From a checkpoint of a small transformer trained on Wikipedia: 14630 steps.
MLP neurons of a small language model. Each row is named by its layer, matrix (up: input weights) and neuron, and shows model dimensions 186-313. Each number is 128 + 32 x the weight over its row's rms, rounded and kept within 0 to 255. Numbers have three digits each.
After each neuron's rows is what it responds to, as a language model described it from the Wikipedia text at the highest values.

L8.up594:150086099149158097122164161088192106148105173119214087070154144128139114127110152137143100147112150094133113145123134073058164101176194198157105116078119156100112137087059084099174126130152149172134093113121176099123118125140087046171125118183127138064120136115125159132140178186131097152101145118113057138089163114121157154126109101170154123146106111200136212115203135141172140120127
Abstract noun + "of". Mostly "of" right after an abstract or -ation/-ity noun (quality of, proliferation of, elevation of), plus non-Latin script characters in Japanese, Greek or Arabic names.

L3.up1974:128072091136138081113124144085159170220134138158156101135150116070193178101126156153141194184093150143095094092134105135147101035165148127120189079153197087111100093129126158158088086145137143155143113085202156131150091116159056118108091128156083185148170239174076105152075111102135084122192132221176150077142061110157147070115141097125128143142110122135174080139115190121157087098119
Indefinite article after verbs. The article a/an right after a verb or preposition, opening a quantity or kind phrase: provide a, use a, began a, as a.

L7.up1863:151143197137165129067182092092143161050068101142120119067081119172149093109126179146162148184125122122109120129088152101102125117133129133141096110123084158159170080135164109137100089137123069090121106130157124114112151106128101101083151100185131077130117112150142119189145129089094144131091141132107096138131102138117145126150130135147115151159055108086178149149124113138118132113177
Mid-word fragments, table cells. Middle subword pieces inside uncommon names and words, often after F or Th (Amtr-ak, For-ad-il, F-ow-ler), plus digits and dashes in score or column sequences.

L3.up1369:137135148142132114141120030125162106170107092044163085101070125059120172196105104159160070155185093145169184076126135094150076115111117128111163053097191123152113121141129079165072077114161057119146140112130062097138087127141106122156154140066134164170106093065131120113104159152100179140097166127080092131079082147138106119163178163128128061130165127133038077090131050143138126074140
Structured-text line starts. Line breaks, spaces and first tokens of a new row or line in tables, lists and match reports, e.g. a line-initial space before a team's scorers, or a new table row.

L7.up922:090171127183130119160129167158125071129105169122179144147191153151101178112119113128112100151147041121067145091076213148138132067137127170139139123140090120115147128167090095134159050090155150131134110112136144140138133063106127168157127107157065141108121138155119118107148160108172126130110156124151091106128154165122116157154112178109104108148122145120161070129106146139232100154153
Comparison reference point. Tokens that introduce the second item of a comparison, such as than, to the after compared or superior, and higher than the.

L7.up1989:217136076124171110138155111080128159120157152142151137169151175145142123112102094109127140210112100127154091081100147114117129112080101133111108175149111152105101128139118107145086144103081084125097183130099143126140091074073133124119101084105122084146145146112137115145136098128140084090073108141144176109106105144141050120133132150150140164102132124130165098090149114161116161106087
Trailing numeric digits. The second or last part of a number in tables and infoboxes: decimals after the point, score halves after a dash, times (140.52, 28.14%, 25–18, 34:30).

L8.up288:075096174145092091137149094136135121112132123159080142124158110137095095133137167142139119108125100099146115123160114196094107117099165076119109156153111150139128090128154114161196108140117118146099104114087149165122166089111178078141143143101125112206078097064164138127179097134087127124158117164103092125191133114150082108138180150169099173168113168121092123113148075087097100154173
Prenominal modifier words. The last token of a modifier preceding a head noun, after a determiner, e.g. the AT&T Stadium, a 1999 study, the longest match.

L7.up1021:098081158120166080103145145182129105100153148132083172157111168067124103077142158180144139037154051140175109077180106147137181131118203083184102137136102141085170140093123150121183108068052131110144100129145128158128111091111115156125164129076107115143070131143165122180138167143136160083118113146121163148136152169112135102141146148130169161124110100063074086083086108136154165127126
Modifier after article. Numbers or modifier words right after "a"/"the" and before a noun, such as a 1943 film, a two-year contract, a much smaller basin.

L7.up7:109157101123076090158174125155107161131132116096054156143084112130136086162116111130159105126155179139134131101154151078077166217118122133154185090184127121127128131197099082150118143194123116120086104118170142098142207070131137165075130135119102113158106077112071132155148128112087083139167116096082092092131070144101047105138128121149126114130152136139116103155129101099122124123114
Football scores and stats. Home-team goal digits in football match result lines (Linfield 2-0, Rochdale 3-0), plus team-name ends, separators and first stat columns in sports tables and infoboxes.

L3.up2030:108124168116056130148145130067148137122084119086125105129081115132129104155129106117142147148150174187123142160166104169136097116107137090101112169094101152129162092123120138162143188119115110134155145143141126127109187182082097096102082130105117126154114130116141112168150096143126173122108116157110173109173102148160132086132109096141160162137125155141061122141101128146143105125099
Prenominal modifiers after articles. Adjectives, units and hyphenated number compounds placed right after "a"/"the" or a number, before a noun, such as -seat, -year, mi, long, new.

L8.up1474:136129083067132117120172079088171143122114131134117146127110128151153103135103114135136115204154099146089149084191130120142094125139071173068154095098150214096112158242105095131127150124143084146151112194142058062154185125113111119088134210104119169102134088105130124160146192112130131099111117171123122152122139195109150149062115195120128121174131111149127180189161158109129142101105
Year digits and section openers. First digit of a year in dates (2009, 1970, 2014), often in episode tables, plus function words (This, for, that) shortly after a section heading.

L8.up264:094137144088137153124080149136170089085073185097165102111171129114179083096103130224139161181169147121067071107054175112109126039162124141167112072162152141061092101150081125170131051102151160070163120155105189124175118087121114145114090153146043115106137129106124169117155137078172086124062137113107116130094084146126152170129194128159152134150146139115139155137123133085142106147146
Comparison and analogy words. Words completing comparisons or analogies, such as as is the case, than its, compared to his, like, since; also table fragments and score dashes.

L3.up1118:088089114101171155107144106083118124165132152107125190169117149116140140153044170124123080167160141118177084159124167094156139131152136178096138127174185164146123114125108156129124193133142127169150144167139167120110100100097121063114086146159063198089084125087139061171057111072130101098197119113146182141197108141151165113114079121114179127138115097085195166148119129135096152133124
Numeric table cell separators. Separators and numbers deep inside long rows of numeric statistics tables, such as pipe or semicolon delimiters, score dashes in 14–4, and totals like 573.

L3.up1995:059158114138133113108126100153103127155116143065138112110106091211123182109151154124163101135158124129137124174120179111094168148140127171160077136144128129127123124118080088200142152106102083096096164074124130094104200080120098156080163132120090119082124167120108166121085122076108113167166188210172032161174139097093118111194128156152147159145125132127163162132101148144096116085172
Stats table separators. Separators between numbers in sports and election stat tables: cell pipes, score dashes like 25–20, semicolons, and +/− goal-difference signs.

L8.up607:139109094170189101125111141137151151102098121105155177125100227131121118124136110116170137093150094112165135018121064120122165061098040101170150075068135144143058086212161113121142108156104127141111157147079138080121112129103112125155092121174107200165141118167113087114123097131093150122139155121103095157179146185130144092137113127124138122110143116104163114148123124137115152101137
Final piece of names. The last subword or word that completes a multi-token proper name or term, often in tables or lists, such as Jennings, Sefirot, JavaScript, Poindexter.

L8.up132:154174167138053057197083097183149178167153115113049202054094154122172137096193081176147108182130100168087152093127174148081130120073115129069102135129095167122106116171110144176158158131139189134132125105121106181160148083100086136130141139162122133075114184117136108148182110133096120111172173104124142070092105177142171171126032087135126140163089119160125124196123109091151137079164
Post-verb prepositions and articles. Prepositions, articles and conjunctions right after a verb or noun that needs a complement, e.g. "ends in a", "basis for a", "coupled with the"; also second score digits in football tables.

L7.up258:114134141139156127139131147108034095130156124152180158084137169072115107135154181152131105127077128137147135151102118099047139084110140094134092115132101116159152123124137103080106119164173136166142174143124136111160097181171179086145138192130086132038123109126114064111168131045088176181086149119142126098110110182194150042111175131161136125152122158113115196141131135083083118114127
Name fragments; birth-parent links. Two groups: second pieces of names starting S/Sh/C/M (Sinhala, Mingachevir, Shin'ichi, Cipriano), and "to"/", the son" after biographical "was born in [place/year]".

L3.up92:081099067129094142068165179126116141132166136153069169124149110121095144139138138104059116124155140072110103135142136132110131119116152093112073152112121096108109178125136105144074136101090104084119162118059115152138123125225076087094104138130113154132155169151146187116120159101163090187113094068099152192162115124139129094091110112155130138124104128141155145116108088106065171163106
Mid-word pieces of abstract words. Middle or final word pieces of multi-token, often abstract or evaluative words and some nouns such as concern, trouble, peace: rel-iance, emb-arr-assing, uns-uit-able.

L3.up906:186083168090109106150189136114119132152116097079191095158165102168120141162074099142166186182111091126158116150088096139135114104138091128148115170144180031117086112125141138123073155102080167122175104130150093087193122173122123122060150110095198167140081069100056121077169126130128133113091088145067116152144153143080139115123135165122102146130093124100078165106156109119147123165112
Post-name descriptor onset. Punctuation or verbs right after a person's or group's name that open a description, such as ", a" (appositive), " =" after a title heading, " was", or " –" in credit lists.

L7.up326:087126132099125112163127154072144097115102101138110090137164169165115108134077128140089151169085190139103177152095157180133203131134112155200154110136123107143148130103157107113156145113202142156122112123078096131178050138139108142139139231079112104140124174159024160141177090127182136155158104154085151126161091143151080170146096195164176105152122113128112111109137125141107166120145
Preposition introducing topic or target. Prepositions (often with "the") after nouns or verbs of concern, debate or review that introduce their subject, such as "concerns over the", "agree on the", "review for the".

L8.up1383:128133061082105115115080071142119146148115109120158161090059127087135100115101116070128169188132073149113041159131086151185150090107139134100120120155145159167144154117176164063053098118083155171137159076082136144135140084131083088106139107133124088159108142145179150145121125101184130154087113134118047155130137083121156137143112143104149141114146088079154127143149126161098114119195
Mid-word continuation pieces. Second or later subword fragments inside words, often after an opening A/F/av/air piece, as in Av-ro, Af-raid, airst-rik-es, cont-empt.

L3.up859:138137136173114138109100155107120157137115123140103162096127138070071140072166103156084134087146110139095150152078130150131116105157175085118094123091139084097084110137146110147153125098130130089114141123096130157136136079139204117104102124132120142119170103092077161194122076138127081114131157122165157218128159073124072147156179113140092142125126137118122075131100111094086103138134
Mid-word compound fragments. Word pieces in the middle of a split word, especially the hyphen-plus-letter piece in hyphenated compounds (set-list, come-from-behind, booby-trapped), plus fragments like disapp-ro-val, ev-oc-ative.

L8.up1326:145109068084112088138138066131161117122140155113118100126113141109111107169141122154169129139113157128176078110117171081156102170105108148170097136162171122100143135131116161189047212080159162136223137097163118185111116099112108112141148051136130107146091098074123084143115111113138120111161157102097065100143134145175115120141098159172121119163148147044130148097173096123153089149068
Tabular numeric cells. Tokens inside wiki table rows and data lists: number fragments after decimal points or dashes, cell separators, as in 16–20, 97.60, 20:30.

L7.up1190:125175071120076110143151054135072127157101168126105162130130119125047056165098179053152169063110159134116107172120116120142110098136094172189138171161101174112119160137175144105077132106154099095130184092145128120094116128166149131124127054112164117157173148097125170170190186105097113163192160113154199066148110126166178112125123069178101180170171117113146116147164105119117144052148
Decimals and table cells. Digits right after a decimal point in coordinates, percentages and statistics (e.g. 40.1, 60.89, 12.500), plus cell separators and line breaks in data tables.

L3.up659:133100009186098128087118110068134137110087121136157130059127095115141094141118157116135097165148119114200116140157120161143130189125162091163139120118111121109124118108103135128124198176109168135079110129099055145136161115149147163123111126067073122155168137177115110100059129095178090187098112181130173157083131096101106161100113095118169147105130153148129167124080126139093129118153
Complement-introducing prepositions and breaks. Prepositions a preceding word requires, e.g. "in addition to his", "corresponding to", "insights into", "feeding on"; also line breaks ending table separator rows or section headings.

L7.up1365:154140132186117106173068170088139130154175136134151205111147146066127106124127158093147161142141110112119113086193145101086113090141142121133151161102092091113087136133134121170143138130117103107122151147105083103114107148092179106193093140163129126096170129119137074120162146071144120100148080162124064143148089161125128072106195135161121095138125116103138181165148093146120149126121
Second word of names. Second or later word pieces of multi-word proper names and titles, such as Western Maryland, New Dawn, Great Siege, Good Doctor.

L7.up343:111127073161131114101127149136138151125122173146122129127152110122171132125122134118102146150142140139076131098162085094120131021163113184183160146099148148114104108159157077146057121165194076173087119086151133110081155147033081105121189081160102086122188119098138095137135154166158050136016137159154094169096151076138149167079137159146168098145066084123133127154068154050107117086173
Separators between numbers. Delimiters right after a number and before the next one, mostly table cell bars in sports or election stats, also decimal points and time colons (8.5, 5:42).

L3.up1563:185092171117092148188115137121143069111109169070171110129118099123146133108165140103079111172090132158126101140127144190154065173091090113146139107185158119094103131132144161126135128142138127148183125129097144163142130168087110109161084112144148103077098164189124134128122088149136118164095093126116102141175106079171144157145145174137094168159135180149210117114101112131140123132194
First token in parentheses. The first token or byte piece right after an opening parenthesis or quote mark, often non-Latin script glosses such as Japanese names (鈴木), Greek (Π), Korean.

L8.up908:136130157132170135034167148134132139132131128189131126159129125161153151206091160101163136145161108120147090163093108134103160126121140119125090093098136057159174129098115077082098141067119136117107144131163094111052125168152096169161161144139106136112078164149090082103150133091081116122077129199081087190114147088098155081096133144148074155155120157116129114097074099107118083183113
Word-start and prefix pieces. Opening pieces of split words or set phrases, mostly in biographies and plot summaries, e.g. pro(-government), post(man), born to, died from a.

L3.up1331:125089181140080167135159117092134165173130151129129123127152170198094126137145084078161108142142119110127143094139141143133121054132113129093110149141079081091165127107165154163123087104129116169089123109151167127157044090159103131093117137146139151136124148162141122117178125121077155072155092157110120173151153159186193144111125122195130122161133024108201112164126145174116122117136
Inner pieces of names. Middle or second token inside multi-token proper names of places, people and products, such as Zap-oriz-hzhia, Mississ-aug-a, Blade Runner, Bobby Dodd; occasionally inner pieces of ordinary words like bath-t-ub and vamp-ir-es.

L8.up1121:069162061128142080112152135110096142070056130125144108138147139085124137143146160156109202158160155098143094137132129170111147161137084167100158097102137088089118113122122158089100074089096122183116119115121163109143158144086102147139123070112097170129197141182128088087113138121106102123163102104126146160163156164072101126126102157150116150097125148103139079135093107108111157097082
Separators after numeric cells. Cell dividers, dashes, signs and trailing digits right after a number in tables and dates, such as 8 | +21, 7–5, 1|855, 1909-1988.

L8.up1999:091173103135142133098120178126192110108162148147180137151107188088137158124176119112160121127101113115123148136173146133116145084163110136151142144141197178139099121155143152177098125094120160164185098103128161151129121101095099182154091135127129164115112154180157199186137115140093143198123145138133144158171091143061129209098212117130148091132097165129161151121080144146144206130185
Mid-unit continuation tokens. Word-internal pieces following a word's start (s-ew-age, unth-ink-ing, green-hous-es), table cell separators after numbers, and "of" after All.

L7.up574:090146101114136121109127048079082135116161153066079113098103109116170062124213119105130139082105107124154114116125150111172128125104120186154163149119142145126073154165120129112144146155136123134135136193106125071152117091135181150149132170103201156126152108094131144144111197135170111124163169140124126093195133085104162147139110103069140126089107158080093080102106140177121053136109
Connector after noun phrases. Coordinating and linking tokens (and, or, commas, "by") right after a noun phrase in a list, e.g. "size, color and", "speed,", "scale length or"; also closing "==" of section headings.

L3.up385:071144120144135161130158067102102128097132060094164124150173121129136129122113095106172121171073106105109112137058113172103104132103086175098125131117144128143094058130094188115138119106135177167144108205138120138151121106189094136107109113189112070115175110159100172142132083076115159125144109186110128162105112139116091120125152111113119106132128103062171155135183076126108159099108
Range and pair connectives. Connective words inside two-part phrases, mostly and/to after between or from (between December 1978 and, From | To), plus scattered prepositions and table separators.